{
  "hidden_size": 256,
  "num_attention_heads": 2,
  "intermediate_size": 768,
  "norm": "rmsnorm",
  "norm_place": "peri",
  "rope_theta": 10000.0,
  "extras": ["capped logits"],
  "init_std_down": 0.00274,
  "warmup_steps": 305,
  "final_lr_fraction": 0.0,
  "batch_tokens": [16384, 32768, 49152],
  "doc_mask": false
}
MLP neurons of a small language model. Each row is named by its layer, matrix (down: output weights) and neuron, and shows model dimensions 0-255. Each number is 500 + 50 x the weight over its row's rms, rounded and kept within 0 to 999. Numbers have three digits each. A neuron's up and down rows have the sign that makes its largest values positive.
After each neuron's rows, "fires before" lists the tokens most often just after its 100 highest values on Wikipedia text that the model never trained on. A number after a token or word is its count.

L9.down480:464411488493501521462437485452453524519505564491546453527497539459478505503492485507499590449435495551432451475560536460521522410556522558434441607614455476587521573548565460509510495498526474475447531493509489434559538503499577438476528465524544445477526412498541491444483605461565413491492432505487526526471466448451486507540483501498485545413515393542445441496480525443574489536537461496509564562568480452529465525594527501586528585510343478470488575596418447579509494510443459442528523498593563495495541442407492451470519489445555440469511553505526474623529496451578540429628511502468482550549485540550550471523511533544510500505442517424515422563451412493547616429482432540605500542501497578512580507501466441458460507482591532519555485494650527475452548610465571
fires before: " of" 21, "ri" 15, "ic" 13, "y" 11, "s" 6, "er" 4

L4.down69:461529492466475512492487474569455394539484518445495422512453507430496492535536544566505518517548533570498444591569488523476544516572574538467569508547538496410409557535503551394449515502544608449554454437515557511565500458528504528586462507422587536557518453552509566456492450460523525421544596490483509467544547378488590449520522541378456554464443489509607536533448484517564438475499519540456563442545489506469497513449504452471545634556551482466432472598528550557520487569496501517490536458527467535512522482496563539528536528441457486621593472504574509509555486536502480609488406508546507367477426535503470460527519490508553464555458544464541414547463492408451459552550546507511564530513545484586507553400534520504510491383490472383491431375446503477502479461508405
fires before: "|" 65, "\n" 11, "d" 9, "n" 4

L6.down236:450524553573488513460455521578506387551562502463473526531588412410554556470406602497523340481489612443490509554565464502514478663570522470470490456479579524487529528537496486492550486523472485521617559462460451518451456519479542523401594464510523512477564519430467455462547436513489496431485513547411467467484540473503512507430542521508521472499477511484437432414540431425545507516553474482526488436512552525551532492494418497515447460555451498571532554426529543448418496469498482516500528420565437470469561504494560489464453415512587447521501532471592535474491507492532533524473492427478532442536478628488510538447431485510415458484450495553486411457601505523570422432504440631590506418527547529498602508534479546556581432472456419465503530457484530554430535523425477
fires before: "-" 71, "\n" 14, "=" 4

L8.down205:488409459452542412433496482488479410534446587523536464593571492468532461457553459476500534489598497494414512496475546454530511555527450499499462553500488616450554457476435446449453523491538427485394525457522541426446499436455502582528466485498571557533431445444478543482498424583563450496545451463514505565554470425461466492446453497473545572466372521599553545461522491494458435554503409508557432573517437501571493468445494529527464548488496415613567587474377491415531466469596560506581544606486482530520573438464451491481450526474466456525472586473500420521580503458505403467466552466551464529428516500518539509531509482516486449560569439582564470465459587501446460497476424552497433402470530439491442532509445437473565467432522491511509571529615531478480480486437556
fires before: "===" 24, "=" 21, "==" 17, "|" 6, "R" 4, "•" 4

L7.down552:502483508562399484512507489560553530523432547376462511491537485431471519467557441508334555463497519463549480479459488565525481500501478509542524444480524371376555455495455479475487527457500560567562532539532500523561500513513405460526395506495449456512484377486577492485463535453531530511528406508618534481435463462528436488466521579616477411568537565494504395516599543537482421636495542470498470558469578481531496489512453517547488451462544489520328570477401487537583483458493434485520464483527531433546433481530481579547425523572514494490527444506462492445560504480505557493470427556445513529517582479493442499480520571527521548479518548526567545434527588536483495504519468451546494504457551470463506562512501482451444576624474488602499545488503372487490555520540423
fires before: "\n" 98

L9.down176:557538480503456543495515516503465420603451506519531498372512494457545499559560585541507497540477498483483544546386516614465417543491479441522493554498478448536466527553497514446459515572558499471446426540469615486527545511499427603484432555470504561484427577538451530559463507536517449460493520523532547603525494536572540504400539631456548410496531483478502448535472386405431447479497500473490502480454633504497625493551453568500592475369504477462505515486540496482487479488436550486416484440524483462489457460551498456520508493485574466465546514421519563456539495543472487439470466430560555561455458559498442538475560481451387505429566397457564464520514435574468532543545517483479529620482578520522565476417486467432483527570410521520415501559548507572483482447580481
fires before: "\n" 31, " " 12, "it" 10, "d" 5, "li" 4, "s" 4

L6.down710:538525560461528468563539506455437421554513566479531498511526482515492534554524499559599475454423393518600591586536463503521490506508511438505441598467462560547480470590463472493557524527439431486562492536445535500613429540464506505517555489448498429628493453539503538486507522492549447443504434577484619456485366450469608482422495442498514510561505449458506476527520465541428514473483513540527530539428497452417487407534545521464543547417465454487541528575530468442479495466479476498550529387499391539406519522492535392484508483524503455454527496474433495541496435462451560528644515532463597513475537544544557481454523563477542440504550448430573564479474498450627460509578364488554475481408451530503481444472508499527526542563512558463475544478422483508553513617469450
fires before: " 0" 27, "\n" 14, "ence" 8, " 1" 7, " 2" 6, "e" 4

L6.down137:486515503426416475487534480473518587535528455436550564473567444545519425510530575585510550545532475518455537538503530471480516494427566526538455518561516551424519491488554540462503478483438499489488543549631555495491440552432541524497532551474620503430443573443526526486574614550527507468528523562510529463483445598504491400502474415564529453530550493456500584470474497464509518394528531519476573484379563446483442494537567516448495504451573571528487611447537487424479525514533574614475478472572365459437522395490506390543499538460396506574542533556463504521460414474427492488461482453501497457528500499462386496527507602514493509527510562528441519424559562463440544492369411493524474527473431461484457521540491456494561520494512438554538524615557556539523527394454485
fires before: " |" 31, "." 21, "\n" 7, " (" 7

L7.down191:515463479527535471512449564589552473515499560375604411608498529495475550550537449405471488517597510501519526478467513469453515481553535403542514490626491417394487537464434509487543571503577458521464534432565479434591456480500500632497479414481545582481516433427544457452506515553565474496570566494499487498489536336484556451552448565555530545516402498556500465468443526485467488537419484517563481511519494453503480534421506485462476421525474477592555472422434505478522539530565523556487537506504606405462568455539435511497505501493522492554433568460471554518540435484478507516547466499453448577449437490516601461489507494530550506518479481476511497487497470369453491548428490510517491425547465397447479596525539531478565509363419488497489565508519588521552517616459496
fires before: "===" 21, "==" 19, "|" 11, "The" 5

L12.down649:522429494517519456456473527602518263479444379546532512460475543508483466568485557420623523465411511554508523501515458491542527502571528528519510483542458474377633566459518536461533616495490519425482420520541614523492491572568483439527493505497440480469492522511486507461394499464513585504534532567530494546526493443417451443533501418552489441562517502544525492530504489470532542473549549529530419528542480486458439502497472670441447517415440493397438445485501536430527526530462416565587516541497494540523565486552528470430426500425392469558419447519600495510430536468471514476501515523467431458421502512533463548412558521520519470510561469571462532488508527542531463484514553550445418496526494480465563464518472501523452537490495514463573475550524483474461539611512529
fires before: "," 36, "." 24, " and" 6, ")," 5, ";" 4

L9.down519:491526450461487472480468456586535572504543562449494480412483501531541508487416638486461482495447447356517541528498517602481520608523509522382445518421477465555425453439524380478481499492600430549524455408525486574509475458486404512476543477513506506427514593440577526497491544466516491513543511529531454521458467443490501442524549485523555424459548476457539500532603477543471513493520424537449558568548603535580478525490457446462481536499593445512528469442550568552568477496501378446545454481550478492504532512462544411518479431544527428519599358536483479412504435459542456492458468571437487525464507453470597541549509455424520495388488487391535542594475440502480461487578517543532484565420475518478546473440506428524566415490485513525475451518486436429567477526441480
fires before: "-" 25, "\n" 17, " V" 7, " C" 7, " " 6

L5.down206:472499541556410489536416448548522587607487540500528518469534501530464566418454581534519468444529528547534497461404548472403497601572507441422499612466501450585437498416472511528532592558495529481590487580402497465503478480438439444483494450529488477536688509460426502531542490483585523571538532442554405488457479549528531481386553468530542495520544514513562431482470355466592391529494526447449605555508444549520532458446467561519504586489357515492530497506557452438615506497483456513612488462492553486467534428470485507495467549501591463504518500497529549522491462461431508486498517560537544462483566533391545582548409506483487526419547510441496547546516533491558462472483487510527576511488527477491538516552539486455542534512465531492530539504554496561531470496405492
fires before: "-" 58, "\n" 19, "=" 11

L4.down188:409436447524454496476466438448567551496547606499488418589476500459436516583544523460568478448533486435485463438473540556528481487508566431419422446532458471532488490457537595482580544535494518450504509461515602520482513592514501342504478533470507494568410479420546534558450525473475499509541564549525514605451550539581497545577512542514597502424487466502488554466499588547513498509465531614538505514444559571502518446476540542506461409481522505446504546525479490497561468481515492517443501381559475522531496514443513533483480579488465491538514425457489573543481486527546441581621404589487473557431417509451499523458501544595565508449499494522496481520502543424502471481540504600479439425624547526512533472407489516471497610590530517546491514512488568368508503588374488
fires before: "|" 84, "\n" 9, "|---|---|" 5

L7.down81:540431555507407509511491556494519423497464494482519469570511499547511525513528550517474596485484554467602412563527509367471430505487493460498494511560394425590494526523506564539512564524513527567413494415585551508501447486484455468588508560419560520562439547447434485518572529470474493463495512613497584506512462480509516437540477522470448548509467489485496359579568461497552549422497557494508559570468485552446579533515541501511511544482440526424465486540484417520525531564440459502494506389506478492496434495494435507530523602472539536504466493404574490482631439568584472517471427533528566576546478488453512569519479415568463533425443454548486623502519444465409418516488355474470507586437482606450481440501522512543543460473494521492586457541508468578464542488562564
fires before: "|" 67, "\n" 7, "un" 5

L6.down189:518410573543487564477482560510567547564560588485498431485525528517536586513576528550530528521517529509531459457439609469511498608471539551434543442451545553504437467450431511458525503592515622516539548455481479483491536512458514515445543571561575427568442552502498467468577539440515551447522512484565503487490535553573469496482486559518487491535491439458411448538446480377585444478475442455456476525492542474564451462434524475569428533416483528508562522504542439496389583496520403529517536491541623513548528507371534516579533439511592568508496533597519560498392459414521611508513480541478505445560518564446564451509510507548498501441436506525477486501571404485531535503498453570503454536526648553459489452545567468561552587498433487410511512443537510493443450486529569
fires before: "-" 52, "\n" 20, "=" 13

L7.down99:522566407555487591500473467542453423529519488452574473522475536539452464530431538446479522434517520499524562486480561523530586521527575502454511555403505588505474465552548547428497505386536443448610534520508550505490541508468418463547531530494592470567502456446464492521459501492433532462480490594499565587523571514403513450496525476554550468471577550529500538614588532517547468496580455441400526451402423468487546460461543424445459567406463523514507501596587499480484492498463461432531553476488430538445568466470593518554504493487549482566521490514515457475515528546515490529469436549544559498490414463508467460526503409461525461505520520408479532549517535549629395422571486456522486505354546464470547483388454520445567539582459453461442552487540435493492523623422443
fires before: "\n" 46, " " 17, " O" 4

L11.down743:396564512559471474575552611474528476535474499419572518459578514485575500544519474441383484482514456638518549425563529571591420542449511506539537503414500481508487525497585511503505437488482415473458522474446472548501561393518502502479598483480462524478499503449450457539506478502469537471484421466520534482504476499367469479435485474485529429459543560555521492514457475523426457473499476462483540465482498509481512434515421501529523535551486491496525526446577443512463547430430463491471510497563490431420473487585551456496415495470505543494525557584530508484607454403542564447453599412496464504511496525597502493440539579437432566451484524602383475537474510500562632517511576470425519501561504545539575598450517391520494620392478455454504475513594536587507498581499495
fires before: "-" 64, "\n" 13, "C" 10, " (" 4

L12.down372:516445472448496453495446471486550365433460529480478486558504466422469471512442436333582501484443482397499413434531466475456482564498471538440573521436480420459445466577539481411552553476530490409527469515507548510475549569516575560424434503495532564424589446462454472504452502649552497473542464480455496549416500503489535617520517439532371541491477443500546514394548444454506492571438545579541425531499521408508569413436477520509480594520540505461526470534489509564485526476499552552487492416362505456524489480429464566479388485489607523553463438514459479509485561514508508547451499481462502608434508465470564531514603544448579522529508453504505543476549483489536436541576554499420467478512516458455472551551498520563469490507536445454556452534446467445473494454456465
fires before: ";" 55, "." 8

L9.down709:502516487448587488448437450548530501495533439491509508433528518461515502472552482522511559544517564476598513412612457517525401477443452538534480461515545524570595478507418628466479525511544447481478517655422521536533457558567487546538478488462489472531529480458448460514449522482568491533506502491461533545475536469444586460416534449510488602570547463463515507546453483507576482611480477524524477494454532483465485467611474436537500467405537440430386512463565491495454462465457460543476481455500513496472604395403493515449563557491516538497580479518595535572485495515526363494470546511519493535477555493508546538535509456492542459509563469436504529444598503544523417460555511516486436572388477494622505358499556493542456480356591491514480530501459504474502413511581614
fires before: "|" 92, "\n" 7

L8.down241:504494525510582480511461384472506463509568478606549461429571517519482503529488612554521485537412487530598441506503377477552531415428594541541476514569502488587537524475540493457500524495486487566515441599469551539457597446435510519406616467476544510545496578469495539476488476466531378467500538411488518544416509534482517439400593491432531416442552514561425498519429425377451477467493477402448474566505586443517437487536599482472528475584536588521508579573487461467505502539537481526432547479489489436548558569433556481504495504442609571518581473543574554484495494541488440491484519553550427444537548511443508516533503534505507505563485554510576479526446520499492510567522540458540498525568518465521478500464486603472432482341529576513458518538501424511511510530553490
fires before: "|" 67, "|---|---|" 11, "\n" 9, "-" 4

L8.down379:476488529492511476431532494487475415424503558588464474459540523506542492534561450473499467568529535552504516500450411435484470496457457465520436462550434498482456482540483552457462504525463510536564427511532471481574560580475415512379562533524402539418507525506347511519477558527482546497542419431482487464499460533574433441330462419404496498460495537506499520450503497578454359513515398515502408487471502438503520455537334507398507422476496460502507523508565544496518465501558553480472526489497477469543527502585521515488424461433511561514592531508544491558523502548512430470457550572504559463512524493505461536495460549503531424498449500499407549592510489534492438547532510530548498580593436519527461600482542587461538543362426461605417437555508425500591511499489493
fires before: "\n" 92, "-" 6

L5.down347:559565472546578533525498508457513378513556532517480529495553558475549527566518486445512389556547538571569611493519428471459496479519495504383579554502600478528491468488459429455534365402520603532531447511515505496491434559565490452532534613531554560456503454470491419540515423444445457533487521450468502485473536457476496625476555514529520491443496531505559493420614499512662464439519499541487422616437422491537572457488487519559531445542450500518476584515475581553463465533435502377495515554505481487469494430556486584525513445492479444517518513576387509580600450538497511469531536566516522499526483545502433503428566490444487551548507528478536549518555538457523523465495464545500488569455559493499524587445548504483579410591509472512456538459560600499526504496417464
fires before: "." 24, " |" 22, ";" 5, " " 4

L9.down235:582459447514498444466461462551548599462536456418515581443450380470553513433471516561552419520517495492606442556470452528447520466449484513490395509468495570450461471503537466520481521418535467560418527594518469475536575424504401504486459479463473520520510565462537474431575484567440545517568422369469502505381462556463474403502519461542507532502534397487483573497479486611458578522473516477448561490516567503529405484548486506479492418501455415517586507500486529567452520513539553544500421528568487445459474473539528585523448501495432559547417575449549439380503556616495424552499492448520523402505440481533549417498550538426494444463495531551458499510538465521420550516494407495449533510476587397530547442490507425468525519396516500510572486550573502523458532494517457
fires before: "ed" 21, "er" 11, "t" 11, "tion" 8, "ish" 7

L11.down48:500489420550488486560491509534538373522512451507480457520555452519320564461497460551608494483419564485489540476513509513571481567531368499500529424485508476561545375504459551552452412452460523597494425503520508517491413593496554481571542572558525492503529450457507503485447511507501542465545479453492476543545645474452480584437511521506518512579637473493514474591521574599483497447388592493552428520543543505462565487519460462476540561434462524489513498540437530493515468454428517508610499478439533426493575505500546520530495512533492430475494405442458471486386512464448571505387517506477495507488485429580461453555477506565397559595536494457493424489580443523417452500517496447524433502464507436521523451469524475513467531579560469480445550556441482479456456553503503
fires before: "%" 29, ")" 29, " (" 18, "." 5, " |" 4

L12.down237:554474551445499573525482435519498455483562493493441523487445513512429406483494464516554562528425545424538474464505383476580497441562407535432567458557556541490553499528509532530454461456399533598410489573561411442484476497455405529614506487552468458470517555500492515445487535442541539470470547555492521500565451499468509529479531479465481515536450559514463500604535538487541479543506584484479601417429552465534521476537498401536516481552526457541447487444423467539658482485504399459505521506526398514514508557419633483497524562508514421458490417444568528491468462441423468582440464451509520502447574405514456608519532423598511448472513555580446565482541530430428457529462526458503516494467535451484407513538484470474499501546578454610519509527525441584475481494505601
fires before: " " 26, "|" 22, "\n" 19, "%" 9, " |" 7, " −" 5

L11.down147:467470509514442441549511476514449675455495517400549598477508541512475595646456528467532508515611489501503572511411507542522425614486501486551460557423533453548483446486449622451531493556523504555474513562507482458490527511552479527460477426404417523472501508497450585488529519540476397498451566506440563422498417477506486500522464486490506529474573536469457525485491525522452508531518494507463400464505419488532542490514470443574491591559496435495478460363383587455475462416555499590431584470506503489450494521526468507436516414541557494454480416516561486485451462500538487481499565520507590461493512534420447509523552418454517571502475519441491540428429480432518471477460481493523509488385527507452474524443411489557513471434559536494496521472615572466533422516523355
fires before: "," 49, " the" 11, " a" 4

L9.down469:455414541487410550571478523536511742459527525485547436503412512529533533442503488496500508506483500496495480493523462479516464522575569505426525435482487466431487509510577483473504498527552498419503370489438474496572478470481489455523530465478444437586538483435514460542519398436427470452516478454528465508505509532303485437485490566469467481446459526533457473502464529413546494524444402467512483540483390570548437467549470502458457459480490474550448490434601526555507452492601433526605554461419542495546480535537550477494440464529557524518508541443474475526410511443513525462567525476440511440420562536576588502612455470530436508455476573515489490568437526508559558488603540499409440453461456502562511542426453494521476512395548504599543517464468463547490477500435456
fires before: "-" 17, ")" 16, "+" 8, "C" 6, " the" 6, " Su" 5

L5.down140:482527477617395500412481474439472406491556555582489501492569483433387402516464549464560399536484436628581448434491488510513448509498619516513481499479609519539522463514521426499454437493544516490513437536438492514522407499583377525566509536443450598507415573513540528568496518466531412429482450467495432559551432472432474460498467591548486552432522511487524548407504504535554487531490391494496471433479512481433418504490426507534541612513506479470508582498464515468498433510499441583527434398534433570493518490498476455429460543542465551524519568573514510490566524459428483463450420454403474394538529499513500474452618490511460564444525531531480515517520457503456538468517486589527544582542493499474480419548443438541489497498530435563528402518528534533544548520528490
fires before: "\n" 69, "-" 7, "A" 5

L11.down249:531518448591466511477526456522422258491496588452482480440606548529457558604506503441449514515511571480603443515533467511578533534474577522500515512432476459474501486555483528484467522513500461528441493502558583532473468488530459407496492518461528485497462502466501544570548381489523498506511516565495432512490548410533552405412540494485489570605478413473517479493590416472485486489488578539425560546400489522508545454561417535514486418459404526504425543544524456536481479482461559578529525496518447437472534499543512509444464471476478531494519483519475522490553457466515475481419484492541617500576479486533533487545507503512318512488505445430533517527521414575448490458458510576470535503542491517510590534518556562579594535594591540562546553523539400472564582523480532
fires before: "\n" 34, " " 25, " |" 10, " Su" 4

L9.down472:495496471495501445461524490442469576513421481492473416514477475404510515585578495476418541507483492511530527456489489491595485626455507533452523498608510570487459516541488552481534577492437506537425267458420502599533497539503482402451479453491460415414478464612554491413503543548408434452501475487478583472424580500514519463530557491550556536566532539430563473507485453521404499515472406524491495507474526477541450521456504418545510508594455524511354490433434524467536519416515485430514513590538535491463416586503531546526474482529495521501483462492501528485548416552419535490454416526484515554449557532459514471434533532576443537481470533384504555452432589424494530532430519516462475488552513507584456495573480476499548475527489463573489485548593485459496521570570446
fires before: " |" 53, "–" 13, "," 8, "–20" 5, " election" 4, ":" 4

L7.down630:459580496551474447550551462473491381477460527519555507377536439432437436452520517533481533462518522529535510449465473425537474502555445512593573664450494473504566464532447470480494564471513479527553449427493506507462487564555413495517451462460507488603476524511468543509561549532512461416580466510553489442527415540497484498538466469439516468533465563509401520474498454470524442558415544568429416631489538511469573457458469485597577436431511522525434534599440493483580482541392487533463503543485507403387498509602498469529446394448448541397513478481505541523499471535484559501473457494549531508511518571670460467482491473563537499501451551505507512450512359497421494504547492410519504569535545541394499539526457517472505565500511444500475560560518518443515542591518547
fires before: "-" 61, "\n" 20, "t" 10

L12.down303:483496482641555428472519490465538600449508579424513525511458419543467607540524422466494515535502522483490570509490554611470415499510529490526489528498406450587435455451419559499427515683466512574424528488498526523526516488583536624562484634411487509514491469465527537518461534502423553515507539507541520469437550562432431520439524523446507418467558507532517480473472567533460480400479452475549538494449401474449474386439475541433537602559481509498560526526459542530453478472488418645541523472431566552537489529643541544510496479539507459470540504501508553486537561441434470420502525502485549526480568490484527508567478551502557518410450438435450528416509593444529505476541505500532520534457494398461530515567495516519525468443461537506504514559529487530508472592506559
fires before: "," 32, "\n" 22, " he" 8

L8.down197:515565498520447492532465432521536348520454541450473498426514483526537573478506521415556416543541564511576408604508475391478533492507563517565476609476506419530530480463478532358439477477558502508486509577604558608504608466491505554532508547515480510497490627435623526474546488426498495548508531535425559507536528481517468454522499563504517510502549515544546501530527508504501539480550411392442413539536474413534531485531592475537414528491424558483340455537472501533534552496419483551418443498480458501506513525529540466413547540468437500577550528499548581448580558516543418504442548474510543471532509517386495474492445518506450464521561581501506404509461517479475519539441460533526590484464432467493470437490481532548455427394466527494488506524505444529559437512547585
fires before: "|" 94, "\n" 5

L8.down384:461448580470468449512498474466484523474433537512536587528442519537377510585588448469470485468609470430400585568432580504614590562448559509506512512389446528481505553469499471494472513483539494431438438495489536546489464473491498510523437519429530479515525487506533507474588548574501476420447554422416530467430543518500467469480474523519447593538505498546474470492529496393455488490583512459504460437457479471580515469445386494448546400519549529546429520514440485580562498489525545528420581518486481458462551530574483554414532480477536456471443486544489500492528475535360419455536528497458581497531425495484540450497478461386499421503483486492543390478479543435450510571522465503600483499488435467546557481441441437435369520539530538518463497488446571570573410613567501
fires before: "," 73, " the" 8, " he" 4

L9.down203:531447511548519459493573476489457546406447460599502592550520540540564535513416448459444438514477547575515528520468590517470403544499555507418505486456491483637483586452423570447464566501474500449482436511398534556495590483546527471580512491419429522485547408448561520528454484449482506461492493533543394558414497452568531541497531519439523481528559478541501510519440472515457430522499529408614500477584485506457481423492498477571530497489469452510527572513522571515592447456459605545492499554563518438473513474478496566465407476442550508565542436425589575426467577468513501465422525509503609474462542485510471508513552438409551507478413447423522448546465536430478542526481458574574546578444580538435502479503510528497449450410541499512531500471385562540593462554476444
fires before: "," 82, "." 8, " |" 4

L7.down251:456432501554550453467440479422468491505539391502559548484499447470409425509444449549441531541484458448428515526429495496572483490458482496518481488468587436478594421453526457454554546451448475500542516415597530456578550522433477481517553492416517477393548532548421563524441464459558512454453449464474453444469493364596489515500408566509446475449493545447492494576525479483512490504462516572492527514564458513563598444499576502604526501447473498617518616554437526571473484559497458437512494389501487566418410587487471485511492534451539534520506555555521322544487482415509531535533453504491520501561493433552488514528519568546441538520518542477503458496536445445561493591431532528526506544519585491427570617563587484454450462527494428455549490544460540528533521464443526
fires before: "s" 34, "as" 9, "at" 6, "y" 4

L9.down735:534497558461482489487522483419455492413516563521475464505488503480495561417528499376481548537528475465504543449466502452451479555563488588498600509518600486543498543550384503468601535478544505538455520463527583506541480528522564495471457443553595500566481441412481533451444562573582473431466555402519539607555470534472558522499538510546585529471467518487452579456419553619524513528431497561504546494536481486549437561474479422520377488511492508368572504377538596519526484503415510521543579556413485568434535525475562470391478468530472458484478581476520508494507507545448492498574526454507487526479416463473536441461482497459507543581417489466520556449540481438555540495534500471473473529600530551449595565603503572524562528534442413409479446499479496498519439515614476
fires before: "," 37, "." 18, ")" 4

L7.down12:574470425541469558448510523563552453535571456459443451509471434424461432490489478574478541548467478545455507474546562413511485584494511511561635532500432565528427494473603527474385487597538526501528513423549457442479609484579474519550467423508495551591485476464463541559508541539462480548448515511542453536562514506568547559461430494459439412574511469522493498427498507512511367459505457507439490536445528459632432386480530508521478412458532538528385562497515482535476509564466462570453566471547510519446507492352463477492557511557513528476510569484498461512498379460443481576413510509438404540555443463499537484558556491499544421522475546467485546506525491503538459496547497459475478409555543474431569604526534559474486550513487557434513427462503505584539385444520467
fires before: "\n" 35, "The" 16, "-" 8, "In" 6

L4.down360:529444521490516471556450503486614467515555556569389413526507538630441391548502536521529529462597467451499508504517457452505497481489556445497444443602585404573498498345505623474483422506527524515458445537507547487481481512529601512499504509533505415480611456455524450481515575465474560575650515510491449552432498458548617545561591478591498523547359436431529528516484576537458405529509510528461450488487560592430525576497517537602543443512541547527534425464479458497520581568544487449399432459508492470452574539451475501475545586526544554532467445529493477430523570510528486506515438533603475494476485465490504516515548453442492511482522482461521531515525531422539447515503500424433447547579429523501467492515493451467421495496563503531465525539473483544558457523489482
fires before: "\n" 58, "|" 18, "-" 14

L6.down504:535530455451590455516536481539465495469571369479567550444534553453532472552591571460474402510487455505538410473448549373556458515500524532525464580471504427506575517547484518464510515466521627483528463583468523528563436585501517541501543487444539440479467411495418514531463465537579450490521542424635521471430510425427431457575483555400402486437490559497517416404502530515390527548455511516502512605485548513499448493474516469557530496513547518549451446504461459544511605467391432521483475530551504444476434514476467461525402496479463502534560426460483557529562575499470503521506491496484467577468533501532500507518534520535505472513385580489550393517427514485516493561520440461476553515513423595455492579463568552436557573440457491384533503489543493555454493519594440
fires before: "\n" 86, "-" 5

L11.down63:454536523490570491514578569477459464477508487506437575485544524461570509524531515619546446500427447539507531436540512455532444458622428510436509499479522492453460529559484540436550451530546476543497434587619563462473582453632487549613561536531449498472478469419479585432503570442571436514396547542442446492531520596480454516558513466468520481559540485518445423410572542484531431442575489459416586479496536499499527500446460488428484526453460385433506477491528481551527524465565478529452462589536559430537467429583436511400536572531482536495394440549481451541464472518446455427496500471568542547466525455539532478517421523464387382458553440544509609532429480534536505492441503492566539515498461508484500489487475501506512542527590426539433546447496464523472413540573499
fires before: "." 48, " |" 24, " " 9, "," 4

L7.down487:445555486489579474466489391503423533489599479485535652548456417554425504545433494558486488528422490392515606495536516521501520451439403507512520487533499604441505489549543473509593501593561462428528479499519514514459469509538454556607494510494563462546580555516446521425569533514518557474490387445507525547532490494542459543524456416489514554488470399556567535526552557488568555504510446499494522400578516404523436472487520534550536530534524500537450497507493528523461506637471550505524527582516537496439481513568468537485487479509469390520460536542562445488492449382454470424504462494432564463530538396406551494387522560477550416484473614548500460512542441528478516462542470517522436498524476519527556439469544347525537449487474475537425430552528558555463514545570484
fires before: "ed" 15, "tion" 10, "or" 10, "er" 9, "es" 9, "t" 5

L8.down329:530604526600526421466478488502472454521567601477502409522457523533537474560447514494522481442423528485477434501506482575546473480550548550488462502553591595520475460511470554491502473438516499551455440486543518480410418494507460473613483520466565541527468404421516459506538487385495559551543536522529527561416457526455532563415567448431447496489583498586558458451525578534582408567504492562590508470436478498481489545466564546468461475513426481495444447515579507583527464509512499505473436491473509494503543532475589524561453393476585411519476448437436510465511419634516517406549515495553583530512485475495414524472463402522567536513512451513425385471537474503516447580561543476542507595484506538418536480534450448622459548568491441470555473564552494575461464538431516
fires before: " |" 54, "\n" 23

L6.down646:551500434532512535460517457430507575463474524481501574580418545454559446524446514485530548544512509511548606520517498480401452580464461519486419482456503537482492547363557544502522516485508565491446548541464510518466606454517539519558525507448550470459489465516441494500555575470515529500469546478361421518453468564574502608575493516469478500388566507527480440456519572562497493516493533540507514430542427491515557455475577456557528496483437402428636489536482516528460504495525403543483455487525422588437531495422470509546560435580489504610527467423583478510520526617509471448455484531507605446468471557477447498477583531518562439449499556529503432479475572452541409516441443537469471551456435479490419475453488562553463465393420521574460545457451534462556399563593526
fires before: " |" 27, "–" 17, "," 12, ":" 5, "." 5, ";" 4

L9.down687:530501522442502423553422466541562497426581595555460503541551456502504545482477493452507489518471544504436533398467502489475543582456475562561472510494480528497495524467446459477473502508502483473488438463545464571501468442506470517430564587592519512516553583386489515390482489468469599436441484500515549488449587528510528526484487472457560400480570478517544515525507526549550498509462442531469452479553431503593597437472484512421425510514591541442447448510605466430477478534504549498433471534485525507533479501519525464513477488429558446568441531520486443523519497484564391448503627366510437513485493502413602543435450534424403467469510521469497336481548577468500614341477545587557495520526455487501520581574435507502491504443569562516508455471494434494573433415492499
fires before: " |" 31, "\n" 17, " is" 13, " was" 10

L12.down374:464530539438451431488490449448493610501588541513491585462589526504398573480561566473458568488524469454491543484587552518568468479569541520467493580547597444508508473512441485528547528504522500490556494603481637571517513529558460435433532546516582438496493503425509504453529499463510554518503497530487515500513581533483537391380517454498521516456597564431474410515473523401481552554564475486475459547438606420507469510548512479505610416511505426560523518401504380514512483577511559416439585502507497476567539548504451454553591452522529465566466437500505419531543457508529624475532482634501490458524487471517456491545436536492503534556578518563435541540464580515557520430491432503550520540482566543477392498524438573466538460525514524498569510505556483527590458527517447
fires before: " |" 39, "ft" 11, "." 4

L5.down169:458477542497563409562520447502514525457451432496536529437396579497514497454460448461533383530469541562496451538539502563488474500522496555503538528445485581419550534397493510591577430497420456454427476466485509540481472534598439438522404550537527598532405473476508455518599449420438485624477482408528460445468583511422516486438531387538576516543526541480511522488634565476420556513517497468507600440432522472506593473510466530543563480490516507427638539488510482506470499489493503480529543572496504406581437500530525534547438495539458494468465562551471557480611484549512485538486525467517488521514479544570495380448490464564522429572518437475576544450443556530466578389533439504527395559507521497468483489544519467431507547457454512519456533516388494457480565520507505
fires before: " |" 34, "Q" 11, "s" 9, " A" 5